Part of a small language model's weights: MLP 1280 GELU, 6545 steps.
MLP neurons of a small language model. Each row is named by its layer, matrix (up: input weights) and neuron, and shows model dimensions 160-319. Each number is 128 + 24 x the weight over its row's rms, rounded and kept within 0 to 255. Numbers have three digits each.
A block is one neuron, or neurons of one layer that tend to fire together. Before each block is what it responds to, as a language model described it from the Wikipedia text at the highest values.

Wiki table header cells. Column-header words and early cells in Wikipedia tables after a pipe, such as Candidate, Team, or a win/loss L; weaker on dates and units elsewhere.
L12.up270:125098090136130162103143143121118119112110090121121146177099112118162115145171068118141131108086136178128132167084100111098149145061093128161117143123123115108144106091112154092126131110128145133103134129142138154131119093162098162115101123141130095142132120102090135113148140129101166133134130090093109187104112088099110150120143117117127140144139084136117177133129142126127089130125117177151095134178133129159128154111168116115103109169097114146131095184109120120132135078115151
L12.up496:126158102126124141105123106177148118132098124098131113150145140089127129165151132155074122128121146108129102138120152133141141139106126128117120129106157121123138157124109126120119178142150157104073145141149104148096128079097099128121156124164108129126103155086159161151127113134164102149146104161108121099108145161130089139106098137127113133100115113121144101112150104120139127084099117113070122103127150128149173131144192079166099127153152143150123089158111112102110155125103143
L12.up539:109112107128090148109113099077141144143074166117135102164090138116163129190121096106155130149124097119140115150145125178111137133134129122108074151136137128143152146121116110151163149155091146131160108098108117121115117147099146169186121144160105119145126154114147133132154121103115090131145111150125149117086111146073110141112135153143123121150146180124108129135151091109165136103100121147181105110123110144133084143142131121132092106128182149131085164126120116136138111082128171
L12.up1065:162058154116184087113168169096158114187126104142159170143078143089125121099148155140131142094122134119135144125136104153116145095151198107094100150113125179101114136126170138173137126140153158126107120140129131138112185096094134146124126103189140092138125171176131139113132136125091110147105091078100115175133113167151103104099127137118146136120133156134102170129132069094129135116119099117108140089152145142157132127133126106123116120133119077119143111151111135127141093122161169

Contraction and word-continuation pieces. Fires on contraction endings after an apostrophe in quotes and song titles (It's, can't, you're) and on other mid-word suffix pieces such as "ing" and "one".
L4.up25:140058180151123115086130125145168127118117113114088139105114171132108143139156118117148132060154134167088071098117113108141141131115141165145090123150147115135142134140117135104182084124138115124127116157110098127111131093129111162129157109130115121124153126128135129113105118130115105182136151111136132118132137156136160108124141121164145101118075105192154105099147163146133122117152118118136123145157148146146124104139134171120129116125130073112149179134103115112158100134117117
L4.up671:118134118132129134080112139079158101125183092135131147123099135178119101146134118133177098102142144174102094150149120145116089108119129116086116117165129077119130132095154131108148132095141107137093146112136110111160160101154110147154126126129161097178109101156176142164101101118126106151105137140106190168150127143123146089137116127153151152190099140160143127135137145104126138146169119093099185117123105128140127201147144151128122145115110089116118105121127104104182087161123163

Digit 3 in numbers. Single digits, especially 3, inside numbers in tables, dates and lists, e.g. row numbers, "Set 3", years like 1993, "October 3".
L5.up198:107123158134136160148146152137136129145092132132133144141112169082122080119143092157145127136102151170105112123127129095152080118121111113112108076130119142153090119124103124145117135161182097125111175147153150163070103129100108093130130143121134138175129124129128142122140137106162106125125112133139173145147142172129128106132113141074115152115121116148122141134151134084180101126158137141140115113112147136115105161113119166121119132143134157138114125149125151164153132148145094
L5.up237:100129125146154112138146152115122103091102146123107131132113107133134121115116139138110127121124101060135134133157136132113132139127136125142155169167119118176116138118145126156108130125115091161134097176114118136123148115081112143160115120189186143104157127145156155135109156135120112158125133120129124122157130136140151131111138123138144149107126144150122112142136114155111133106132086097089145113145116163131113127140145154154133134129110102149106104149101115144101085134114132
L5.up240:156126160133134110105082149101149104122124174110115119105101143138095113151100092124104105154126173131114158187161120063134124125126111117134135146096118101172119122082127136104102114163145110158143115145123132164118111149099131140121098123161077121119121126130181117130150120148111116100165138147121171157166136144121139147096124125141146115099108093132121103146076107118142148119156156146138171149145131105139145143114120180140184128136110139128086143143136107129139106111095112
L5.up336:118139154117139170178134108109132107155101099140150126134126131122103135107109125092161096157147116133112124153132087118153104149133162148112096142129136097119144122176125140091152148123121146104157143110163149132108158108134137146113135121102082134137146165141084122119137131109139146131090141178174132153149188136127099120121152158143156133118127118138142128161144133091126110089171098144142152126165121152084118129117168142119078134125121126137122132175069136114165126143136104
L5.up803:136116155106147151145141151134127092124122112101157147102107141124153130131146136145102126156152150172168123107159124123105049141117140137132137138129138138128141102117090133083112127159130146170142139128106130081133143176100119099147091133201118110132132134095107095140151112143131165111112128154098136155136125132132132124155097120129161143180125130117151088150108112125141109154144112121124119128110130166108115137128139171159108155093141104117143114118175146113127154146144127
L5.up916:107151157120145097142121118097167078162134138136120114133147132090135078137108079143118165144150147097103155117121122097145137167095092136118120129105130109145100127105113116130136125150138123128125155112138133119150110077072142104106102100166108151175137130134110144099121112125120124129182120170136102156147125121147113110143158125101113127150122128153145072145132119132140114078146100125123148099129106168126100159138139157146102107143113169133117132134120121141142123149127077
L5.up1083:144061141114187120121116116078155122113107160089146159135150124148136128094149101117162117154098134142127100139108104120150117116091156073091130130131142154124116128154099134126115132141141152161122103142127124150106132143127112114143116138152172153122120126127119158082106123093088148121145097138154128119113152124151095083191108176144153143156130108152125123138143173147133154112091125171118162154077108128170099140114164137153129087117119123138098138154103182131140109123141137
L5.up1245:135128166141090117132160149117072113111124130169170148162104135139124139109147125134099108118127118097096138095169091100120131112130157101125100109134106155135106094084138137146128151130139125125117114104148091146130120149116098118159120132100174157128176118079149145152114102097094127112130123081136129168125140103118086103150092164124089157109079133109141177156113166100125150108176140138121153125150148137150070137090089145120139123138137161154118125139150150098145119120128138

Late cells in numeric tables. Separators, spaces and single digits deep into long rows of number-filled tables (football appearances and goals, vote totals), plus ISBN digits; occasionally an appositive "a" after a comma.
L5.up222:179097139126147136109140096136151129116113158154188141115157153146048090133145138120081123149138092101122112152127128145159165105163152141083121103177133171131120132145121144150127124171126141120103182066105115135135160136103112159122145120098150159157124113157146097145115123206181123132136163169174125128172113119090127126090136082157154114088168172124126123132146125125156174125130104132172132093134118085080131119125112118125149096106153147176124160144146147103137123102124091
L5.up274:132126150101152141119150163166170147118133104111122136120161141143141099131120121127090129146123149147151153135115103145120177136171143139140141148148089141108132142091100149162071171126098117116117125149120096096138138144112128174154117082112145140140113139132138146138147160115164109114160122144099112113108103155133115085137154133155135118125148097086075139113122118127122148140188137093149118141160108111133125099117131139175075122145119148108071151124129124107091100097145148
L5.up304:152108095137126153107091133089139119133096131117140163133123151121118091104151154104139118150113097136169088143111158151154144171092155123133125133145142103134185141130114131132150103097084153144140107115120089154164094159096109164175174153116122127152119132164107123127120113142132109103135169159117139143121114137113144074122084115095164089131118148139077096114107112133159196163153163165137100128149108187129115109092117163150127129155135179104094122144143072157105124170134126
L5.up350:168146090169150188062133146114152107094160135136096113158115153102137129146145110107109134141125147137121128142092108178160148128120134142158140105143149108179117097149136158152144146122128163154132137138098110149111191127081100148109114152136131110117132166132158128127128152153145144145135115121102151169126152084132127094146113127148166124147136163108119085104111108114112103158091136105185158104132115146171108163132127132109163149106154147127144111115083139088096104176067131
L5.up509:159133104149142142106113147096120099138169085121137104125132109091128099112178133085148107162143136146133111179172145150128144137144135174126112090111164106121133109101137160127116114132141124121099142121099104137126124127088086123118155128147097121139127120152112120087144149147170120133143108145098072141150087142117135125114137165110137089135114095104145158090154089140182133141140143098132117133150086155131146132111151114190142128106129167124123136083199118159067120171130094
L5.up716:152121139107108128104135115161149066123142105091146122118155141148116087123182104105120088120117090113135142130169155140143118116183155110175144135122111149128161097129080104143140111145162076110068084122141096127141110140077123100083119144153113107145170126152157113138121143110179105140176144155156100148120127151092138116123158120134144137119142133151158125113118120177125115131121140135119127087147140117093154151102113105169111162134155120128140124132141094135109149105152102
L5.up719:113163091153135133109124163149146109135130129097132138168167111147120137144160158122144076137080132147134115117154129115147155127149159130156124127164142120173139109131094112106142084119137123126126161157086128129146063125124115159107136155168105152088129133102153135174131121155130181108137130152120099145134144147110149102157115110134136136175136130122150160098122154123137125161124154116078143120149122148124179130163090124123159146107094137148128144139146119171080130100119138
L5.up946:164136134102150088103121165121099120098120120160112126151134120163130108064148124158164093124151136150086133138122115118108141086152162072145139125123102163133143102104126144147135167099150124107103100108180124158153128164106128130124142117114137116148092150150123163134137164123142175146116171104109126176161135131132167122154147130127128158130133137175099133148098110126130110107109123095126137124145147139112127099146099117170140137146124110126110131166123097135121153152115099

Cell and heading ends. Last token of a wiki table cell or section heading, right before the pipe or ==, such as 6th, 2020, Career, Early life.
L12.up334:192120134130127174119097132141116110152124091121121149132138137109161115134105098136126114074085110147169123123127115127172135126125115168137134154154099138131124132156126153088142129105139141098126110097115138090104169109154124146157131104175122122105117105146086156094123098183118119111142108080155121136171152103167111164107106147145130140157108149123141144111181164109149112133134123123086094140118114108124084125119166108119136112104153130126116121115158163176143129112125132
L12.up380:156155122101097118120148110059179132159134102125132185133131100125148112133141128093145128156090129142146095117146137118142138102118105157101111147154115097155136101125087112137126124120133122119127127109151153135135176090184088161166136142137070125129158103140091121129155120105117148111128132102120127085099135113142107126125148105125129163155143146138150137124180153145121131171129125129113078115102152157099122139144127143128117066087130140139130107153143140157077106149150125
L12.up789:135091172131098142091157133128136096103176132111122112126160130134118165144144131053157112135143142143124071160144129116104075113102128138122113169122090110121158117122102141140133135116130151090122089106182144139104138162149130184160116139156142091155112084128166112108131120138119148135107152136143146130092119097135121148086138142130116117159118114085167160114191133137132133142136137132096089110113123152083162161139127137083089165099144154139134121137130146072089141145150104
L12.up946:151161124072119132085106110182098115123084083152130181142115141140133141154109102109151113124139126162104126167121153136131155092157119173121140115125114152141143127114111132096125146148130127114122143090092142145130158161159120135154123144114106105099105109158158166109170136153149151124151174130133158163161165145129110161122127121138082129112166142125150118131147117118170110132130136172108101128099079122108116115163122081121137126099107143160129130136149125183083158104123147

Numeric table/infobox separators. Spaces and opening parentheses right after a number in tables or infoboxes, just before another number, as in 218 m (715 ft) or | 27 | 1 |.
L4.up238:132167088138113077115137125149127114133097119140129122109123156130148084129089108129105113150112097149140152146122138142093134162116107164111101146157110130101127152127117123144110172135125143170115175105076130162173129124110124120112157138116115104134150136155094114146121115118154146142129074129104099153103115157126127112143162148113144139130177153122089139093170117136118147163077154108137144109152050121152122149152149104150104144139122174142150132108160127115119123149118146
L4.up751:156186109127123124131117143151133060074122141148132137153126130143110141071145114160147125102137139128122171112136133177126131127204108119090104154120125177096100135091121123161170109172118114157119142118107116148147138115111165089162132133117132156134099128124133126126154131105110139134135138110096151159132157115111148181130129135088173156107099188149108120125104117115104129168140112179136111111164143105156167113127147129148162103144115095122142163155132109117109119134103151

Apostrophes in contractions. Apostrophes opening English contractions after a pronoun or noun, such as it's, you're, I've, he's; weaker on mid-word pieces and superscript 2.
L5.up26:133162135118131111128120156156141126151097169125106182098116144100093100155139143113132123117110098083154144119122091134151131132142133143099139128180130175125167124107199128166142116103169097102119087121076088166143130088087138155126116118151147083133132125162125127131112104129132149131116148097105115155107103145128105155137118115150100120103092129146134163144150133120099132111166142144121106109151088110154151130158167145142112104091160133118140102134098174103139143134093144
L5.up335:176087158104160100120134139114149119114110111101155150111084135128176100112143095118112154094175135139111115115123155123155123170157162102110076143126180137151124128129141131099178105157126063143126122131107136155070103129112122142095142104124140154164142120127141096162140103093117109105161104127113105148128151135122102115115170088156102140092100120128117140110153118134111102155151193157108173109128124136122126061117120126083115120151102141137149139152096151109136138127161101
L5.up394:133128107172154130126105137107116140142131142128168101142153171118100126140113116143100104091130125128110121122122162118174132103076093145141131105149111135141164118133118143128113131158141089119126146105115129148092159082096125157116103160135129110157131122138137062104126128129129116146099142054141112138162119117138143114154124165125127129143145121158182098137168127103132067103134129165091157131109134078171146143155137124105096155132135098128123127169078102138069134137117108
L5.up615:147148129136174140108149124148095129151134132105141121098147157122087119110102145139138105106112171160108131085126113125132156142134131150122173135143163153125115137109110131124123148145113092142125133105113125166166128125115168120117164119158136106146156108115150130089117087152113109136124131063140091162141124173137153095150147111157148154097113118112106118068139147143134120139109150115148134119145101095132159163119117136109151122137096091111118129106135098130165071149153159
L5.up628:126095115150149154097126144154134118155151153127151117126093108139120125157110152142114118090117119105145150083155125107119130071191110127089103094165135137112080140140133112158120118127073052134070112134131135171168104175090118120137133156123136123146136115147115130150112093154127121124110134107096128123118118119125131134125129165156147130131163078125148167135069125100124085111147108134151170087144096140116122149081100170121103171111126151067140118133134104094136057138142166
L5.up940:112140068106127124104128118115152100155159089174088124078090127133167164122151101139153106146110139118122145130126128115112124161133141149138162119155140137111131131152148139152134131131153090161108107136111089102148151069091103180122148127140115162136160117126139115146112141070147096142073149096098111113130121130070086132163194091149171098038137097136132165147118109167114164119133099196106114135141124118164168137138134167168159168127114151152110153100110148134126126127154107
L5.up942:124146121113153123138089115109107132115121129126121152133140065058201118095109127093115137103158148139094172092141143115151109137125160131165150143081162166116119130122143147099148184144158122112121095157128115137167148128150102067104129180136145111131105160126145157133093107124155121149130165118125107118109133151108139078133160107153093125135138181185098147117103186154134148128120135129119109106108142119120128139100154098142191144101100149148138121124111115100150119085117126
L5.up1232:106110175124133107105130087055149134168156143128158119128090125137152135135102118110111097117130137130138100135131147118143122151145138153093131086111111101125170100105168141156102132112136091129135115142089109119119110109130133157088106144148140138179130068118092164103112132139146126171143170121149141138162130122126091150190065121126111107080149160156120112109130154143103076117131097118123131132119170130156147114134177164111104182115149120126121090129126130143138121126145101

Paragraph-break newline. The second newline of a blank line between paragraphs, before a new paragraph or ==Section== heading, and the leading pipe of new table rows.
L4.up905:137102086099137122128115116191128123130146166106154132145155154133121145153136119119133129117116102087118112143144118122142081133141135178141163123147109142101136106107153141153162123150128113120079132100118156157152108136171123101122147161109138115167096115156145160121121102126125105131128117104137186099119158097139106152125149098103083079120088129105130122141107174128149090106103139146110106137088165114067152120137112161107090100135135139138139128132142122141111108093115170
L4.up919:109080095104155117087100112162143081092149133119111141164151126150152148145109115166157145140135101108139135168138119149144100133119162126187163167151134147094132136070169134138162136129130112127124146100149138138151117157157109134119131127120124102181081131156129172144119109114142129145097095150128154154128161099152136137136156110142089087127136114123163147109131153127154127104102155137132092120100177123085139152147116147115099090117126130156113125128149075104136087091101139

Pre-"s" possessive apostrophe. Apostrophe of possessive 's after a noun or name, such as club's, Philip's, Jarrett's; also word stems right before a plural -s (pet|als, chord|s).
L12.up244:111120127075137113138079132133135107128061128132146138154119097090119124114159132087140092119122144139100092098153135124144135107116174102119142163172145078134152128166143134170156114162151150156118113127102112104122153174134112124105117126111154097155125107106141120125108098154119159138086121131156156135074095116113169150118160109124140113163156121137106123085155114103161123116110117111110146063146137109130127158147118178112091141142135154161106131129139122112149132124084095
L12.up1008:129135158128089155139105137123099149097103108136161155120127102109111139144095155098119117111135146103105133115131127116157153143121127177121128137099140146120132118137152135113129110118113111159132096156115146124168124108109118098158132100144135118153054096083130101123098128154126129146105095124193121117103113087123156136101158102140151106143145147163128121139127087118089125127138131140111151134153089115113166095070108136128085160170147159138130157150130124157110142154131101
L12.up1156:147148112155156166124061125162141149157123157163110103126100149078107128110160167127092108116143075113092156135141122126142150102128141157083141164164113087154109145116075130148133093144140127108106114118108163139124166095111121125087148098122121112152126109104137145124172096088145130123134095117147124116137118098133146089116163105118107113144114123110135132149121156130131132158145119144138130096099160113161170119113160135097111115155131126144141141098163101113159135184142119
L12.up1188:146137106102137135117116137133124148105141117114128121093153162110140117105116106133116108082132155131105146092107119194107165118110148178101138088140159101109156115132104123167124144108121112130114130140120175093111147145083128175082154146124099105118111060189127105086130127116150075116121125122129134119093137136140163125137112068127134156142151101149127100106188139168105115143134160133135114085134134092082165125149133098133155130128138163134134131140118120118079119114132166

Set-phrase closing nouns. Nouns that complete fixed phrases, mostly "of the Year" in award titles ("Rookie of the Year"), plus season, age, days, "Early life", and table-cell separators.
L5.up264:120113125174134125167188146144136181107101098123116099132124135124096111078141145137138147121106157149157134077122115154144145178167157122147105159173118137116109138138123140134090201145147131147105152114112104093141189110165078172092122109118081113154158124136126110177147148129117157136145095123139098149119098109130121132125132098104110114132162168124146121110153108115171110150075174112126097102135161141149127128130124107137111093134128147114090119115139108113137136134165106
L5.up325:118135096105101134090121124121117167109147157149151117144112144142134099096129161142173120092134135106126176105139128148137154116098090164145117101138112093050100145145124152168139109138122130113108145080140121160135105117111100125156142097124140140128127117083093139134061086115157080099143135070135136109133140133150122121144129149127168143096115093151156112119154178132131071129153141098135150145173151172158115152116099132117110150123119109112109087158145093136132127108128128
L5.up439:104123158132166145164161136099112136126126139089102132150135081166128151119143130082117107108134100118128124136177144120118115123096156146161119130122169109116106130095120129143132128145114145105128081128131114166149123119118110104146118087167128119119118114149101147134098126123122120152110110122079160129146173142109162106121113141117163150149124122086146140137151165131221116142116113127072138121138098114157128141104118149085119147136125099155116127133117160171120138123108101
L5.up735:122172125125151132130144146086092144128139172163087111113172100148127139083148146103112141122120142115134156136072148162141173151122120134088148125152130127136116091130115157165131138152168145124158159078078126137140115117157132145159103140154114096141128125114100160149129159113119109175168090116100117129092145132127133144153106118131156136123191160101120093101153166129120133139116137111101130120128119106151108122124161123126129151102132079122140133140100143157097151160141132
L5.up881:115084108123092094118098180094113126123127162111090137164135099165131096127163105109123134120133100110153128159094140153123120145140114145129154171150107132073130143086112106176144083106109185101143143153128081124130120135114140203132157104162107162122086089131144157157140160152121096101126114072100116107125139123114155089138111141132123145104111133125162093118135120059136111102163141100106139100125137097118129121125202140101154140124121109130114163157149131089103148119151127
L5.up1192:141108107178133122137158153151184130149142095111108170123125082138101116118116112097118094121122135139145057114142094123122166189126118111134160132093109142104150121158134154138106079135098126146134112108083105122131109120121165147131136131139145141127130165074112145112152128143106099111123072130137115130141126112139156102109094103138095155112133118112193173134088148096157125144086134105129123106134106107096139113118084116160134144181176133110121072157161150130178104124150114
L5.up1254:149140098119174104107142105133148190108122171128150168127090162113133108115155122132150091143136187113125148128121107112171133107159095178125107123121123150142088092138140133123133164151125105106136093099111115132158138151105142164129132165146130126152108120179142137150128076145137143090168093135124142139153118198148076141116120168159142131132137146159135117140088104117148092083142122122132109091105154113123143112104165138131134131101127097094100142139102113135153164110140108
L5.up1269:117127123147163120137123144139108149118138109129134158128106136095186143093116108113120184127116161130158177084141125173161132130128113111155160109150130138088115109129107081101154148139130091120125148134183110121104086108143094113161159151116156148150138092107139098126139095139170109171116122117106143125099126124148146148131146122138137120134135121156098104114141151143106116144103157122143126087105121112130090137099123088152135133076119177164116113132161129081083162162107107

Paragraph-break newlines. Second newline of a blank line ending a Wikipedia paragraph, before a new paragraph, ==Section== heading or table, plus some table-cell starts.
L12.up219:121102106130143127125150116138122149158138134105145151134141124107125144135140133162095152123119108148125132140154083112123101175170166110183131160114117145089139131122094103156135147149171093121138139117156155119121128110156141147143137111135194107145089157109130141131148111098129130112145119132129173109165148140196158112120088152096083078095130142142133136154143173139172122135101119110120103126123138128091113155176121136083129143110107156098129109129108086109087136068120132
L12.up360:131106132125162109104102111163126114099138124108098139137130147109133155128135103119114136171124105135156115161131144138142068103150180148165153132132132184090092131096127112132150127111116098123128123125126159155125118180073134151139091101137088135160097116156116176145132122101145130128147152114087151122087125117102104083123163099148130167147124117136158181150168150158115109141120137123117113088167141112121131109102090137134125090100104129133124134111160137139097136096157156
L12.up471:117101142113149153136123117140138092149147136154143136163107124085112150128091116114137127106153121118166140143092170120126128097129128113162124171110101149126091164095130100147123136153143100113154097129147159106179133155142125209093115134130099127121105095120111120130066145121125140117144156125107117143107130108150152125127149105120095129098109182148145156117166163115158158095099170140129097154139085142110120142151149150127072101108152118157123132090103090086089141062162143
L12.up847:169098165116156079139142125133168096128134118129095145145124125088147142145117116159131143154144140072142121106126147152170117104158109120160072117136120123123181143153141138118147112122163116117146167135117121087116155119100091129134119119140122076101112168138132149182131136136121112107089133117140107103110077096174131112137131119120131084115127112091149133133154123142124142136124107155156139147111150127132146134152119087109121133107096125154127090106112124130153165116119088

Mid-number separators and digits. Decimal points, commas, spaces and inner digits inside a number just before more digits, mainly election-result table percentages (77.2, 44.44%), plus scores, years, times and attendances.
L12.up755:134160120153100131127108204136152093124108096154156127143128130112117149119111133083150131142097139138097124178091140142152170116130102123156104094211129085146115128089155124138147152166116169134127160140125167172152107104136131150112085141105120110157120168162102100125151117154092110105165101124115096160125131126128158150115123170078123146080102131096110124106129125115133136094176129114170104117149164146117141105123133153128156125101106101151116135137061143098140129141141166
L12.up791:145117124114138111106132143154118130141098095092162157132108137134148168134131105164112168091148096140167124126103124124114117154073104102079141121146132114150120136133153150110178146127158133108155138164129168136143119130138128156144087127109194122142167101115130152119135111103159126157135133168156144144114105134102129106169085154098118088146105154130169125118125112137086135119130098204162144146139136127096146110099187155105098093121138117123130105129120124154090160120130133
L12.up1113:138103096124149152136086172148128130116145156142106135156099101132134111159145110106087157134074124121127122157134087166154116133118093114182150173093123129141133176157117162161107075139139144073156143119105141176144149173107104126150163138157124137103125107151120135121094108093108096100149161117104173135131131108129122130162161158166149082123158077115105128128139157161101111119120118148152174110134123116151109146154130130092136153100114120083090098166123113120155120148096128
L12.up1245:124090105120125083158128125095126112092163078140119154117108165113121166103120100128095146163170109125125146157121113113125075106120158129149108118107132127163122139112119114133136179128113139117100146080127143149160103157151154146134130127145103122193120152104133173120092128116107137123082136103134121127141163136194083135134160121134133090092132152139122159112160108139123130119104133139127112127138165125135095175104161085143099166095108140146122127126099147145120140213158119